Weights of a small GPT-style language model, trained from scratch on English Wikipedia.
Size: width 640, 53.1M parameters.
MLP neurons of a small language model. Each row is named by its layer, matrix (up: input weights) and neuron, and shows model dimensions 256-351. Each number is 128 + 24 x the weight over its row's rms, rounded and kept within 0 to 255.
After each neuron's rows, "fires after" lists the tokens most often just before its 100 highest values on Wikipedia text that the model never trained on; "fires on" lists the tokens most often at its 100 highest values on Wikipedia text that the model never trained on.

L5.up182 [150 154 130 128 132 110 134 123 154 138  96 150 142 123 127  98 191 136 120 111 106 136 162 122  90 127 138  93 148 173 109 116 116 139 108 145 148 157 142 114 143 141 130 135 101 168 115 130  94 123 148  87 138 105  86 122 112 121 107 121 124 132 102 173 134 110 107 101 151 145 119 114  85 144  84 120 112 107 115 147 129  84 123 129 133 142 120 141 126 131 192 136 119 112 106 111]
fires after: " al", "no", "\n", " Z", " ri", "roy"
fires on: "-", ".", "r", "ach", "ch", " F"

L9.up731 [123 117 114 122 150 125 120  81 161 153 113 121 113 138 147 138 126 130 121 116 143 154  92  97 125 118 178  99 156 158 101 112 121 130 104 119 122  84 134 133  95 126 109 138 180 113 133 123 136  98 156 135 133 122 110 128 143  98 126  97 140 173 156 124  89 158 134 121 159 116 101 154 123 145  98 100 108 125 110 134 143 118 102 142 146 111 120 117  85 164 169 121 115 119 174  89]
fires after: " |", "|"
fires on: "  ", "\n"

L3.up1089 [103 157 150 179 155 117 120 173 107 112 122 157  94 136 155 146 153 137 127 134 131 151 112 149 141 168 102 117 122  90 149 134 144 144 110 108 127 114 146  98 148 116 118  81 128 151  63 153 145 131 150 152  96 133 148  91 118 163 126 157 160 117 115 106 148 123  78 170 143 115 146  93 182  97 140 119 128 150 157 139 154 129 125 141 149 173 121 189  97 122 109 117 146 141 136 151]
fires after: " al", " Al", "Al"
fires on: "-", " of"

L3.up94 [ 91 139 123 131 118 112 126 137 118 121 140 114 123 152 101 159 129 141 136 127 168 165 147 151 157 147 126 157 111  74 139 143  94 134 115 120 185 148 122 127 130 132 146 143 150 113 132 103 142 134 110 132 108 136 112 129 127  95 101 102 159 154 170 146 171 144 148 119 136 126 151 133 124  80 137 138 107 120 128  88 112 104 118  82 127 157 141 142 135 165 135 159 141 123 175 150]
fires after: " al", " el", " =", " rel"
fires on: "-", "1", "ced", " subject"

L4.up715 [112  93  91 159 140 158 120 162 137 153 126 152 119 123 171 113 175 120 112 104 117 138 130 124 118 162 115 138  94 143  81 116 116 179 171 138 117 109 152 105 155 151 133 128 115 143 126 120 100 153 138  79 135 121 112 124 105 151 142 130 109 101 148 139 138 142 149 155 108 108 131  93 169 150 134 139 149 100 142 126  97 130 126 123 112 142 104 158  76 155 146 119 151 117  72 104]
fires after: " al", " Al", " Am", "Al", " Gu", " F"
fires on: "-", ".", "end"

L9.up498 [136  70 111 122 136 131 129 165 136 153 136 114 116 111 122 101 134 136 118 126 143 120 135  67 165  96 112 118 102  96 144 134 131 121 129 125 144 122 117 111 111 130 113 124 132 109 154 122 124 119 160 113 146 117 110  99  88 119 146  86 112 163  95 156  95 137 113 114 112 127 105 151 109 126  87 119 132 115 147 149  79 101 119 143 116 164 122 100 103 120  95 132  95 103 117 119]
fires after: " |", "|", "-"
fires on: "  "

L3.up1037 [166 161 110 142 159 110 109 124 172 107 141 141 121 103 191 105 115  84 145 140 140 111 116 129  77 135  89 135 125  88 139 117 135  76 122 114 146 130 159  89 162 118 139 116 114 115 140 155 150 160 111 104 111 184 174 157 136 107 116 137 141 165 150 142 164 127 145  92 139 109 113 105 139 163 194  70 130  97 103 127 126 118 116 106 136 114 116 139 151 111 158 162 128 127 131 156]
fires after: " one", ")"
fires on: " of", " is"

L4.up414 [124 182 124 117 117 135 141 127 107  98 159 134 108 123  97  88 160 104 112 103 147 132 140 121 152 144 159 143 140 166 144 131 136 149 150 133 119 132 115  97 106 132 145  89  86 132 142 107  87 123 139 136 139 128 112 147 129 120 148  99 144 106 127 157 137 147 119 119 120 135 116 120 138 118 129 150 164 127 167 151 127 137 123 128 134 167 140 102 147 142 112 145 140 111 161 115]
fires after: "=", " =", "s", "kin"
fires on: "=", " =", "a"

L4.up707 [120 132 123 147 137 140 130 142 116 134  80 153 104 123 106 108 151 146 114 120 126  95 131 114 123 132  99 156 182 141 116 112 135 130  83 120 160 111 137 112 124 140 115 193 165 163 130 174 133 104 128 177 150 143 129 109 111  99 100 105 103 114  98 140 150 129 120 118 145 120 105  99 170 180 141 139  86 133 142 125 135 142 169 155 124 147 130 105 141  99 122  93 128 128 127 167]
fires after: " one", ".", " some", " rest", " all"
fires on: " of", "0"

L3.up130 [102 120 159 122 162  93 150 109 166 126 166 104 123 134 141 105 132 142 138 123 163 115 126 137 110 191  96 128 129 154 109 103 164 131  76 137 159 110 146 125 105 128 116 148 160 102 176 129 124 124 143  92 163 112 103 163 184 154 137  96 139 127 115 115 137 127 180 134 143 139 121 122 119 167  66 172 186 153 133 124 122 112 144 119 149 128 132 139  88 100 122 137 160 118 133 131]
fires after: "=", " =", " Department", " acc"
fires on: "=", " of", "omp"

L3.up931 [101 142 153 129 168 107 169 147 174 151 132 109 138 114 152 151 140 135 130 101  67 108 100 178 142 127  95 150 148 127 110 150 137  79 134 122 121  96 134 132 157 138 135 105 163 147 118 113 135 124 148 141 113 142 123 131 139 162 126 166  85  68 104 117 127 105 155 155 115 130  95 142 181  80 127 121 105 162 110 112  83 128 126 116 131  90  84 121 139 106 151  77 123  95 154 139]
fires after: " al", " Al", " the", " ("
fires on: "-", " United", "equ"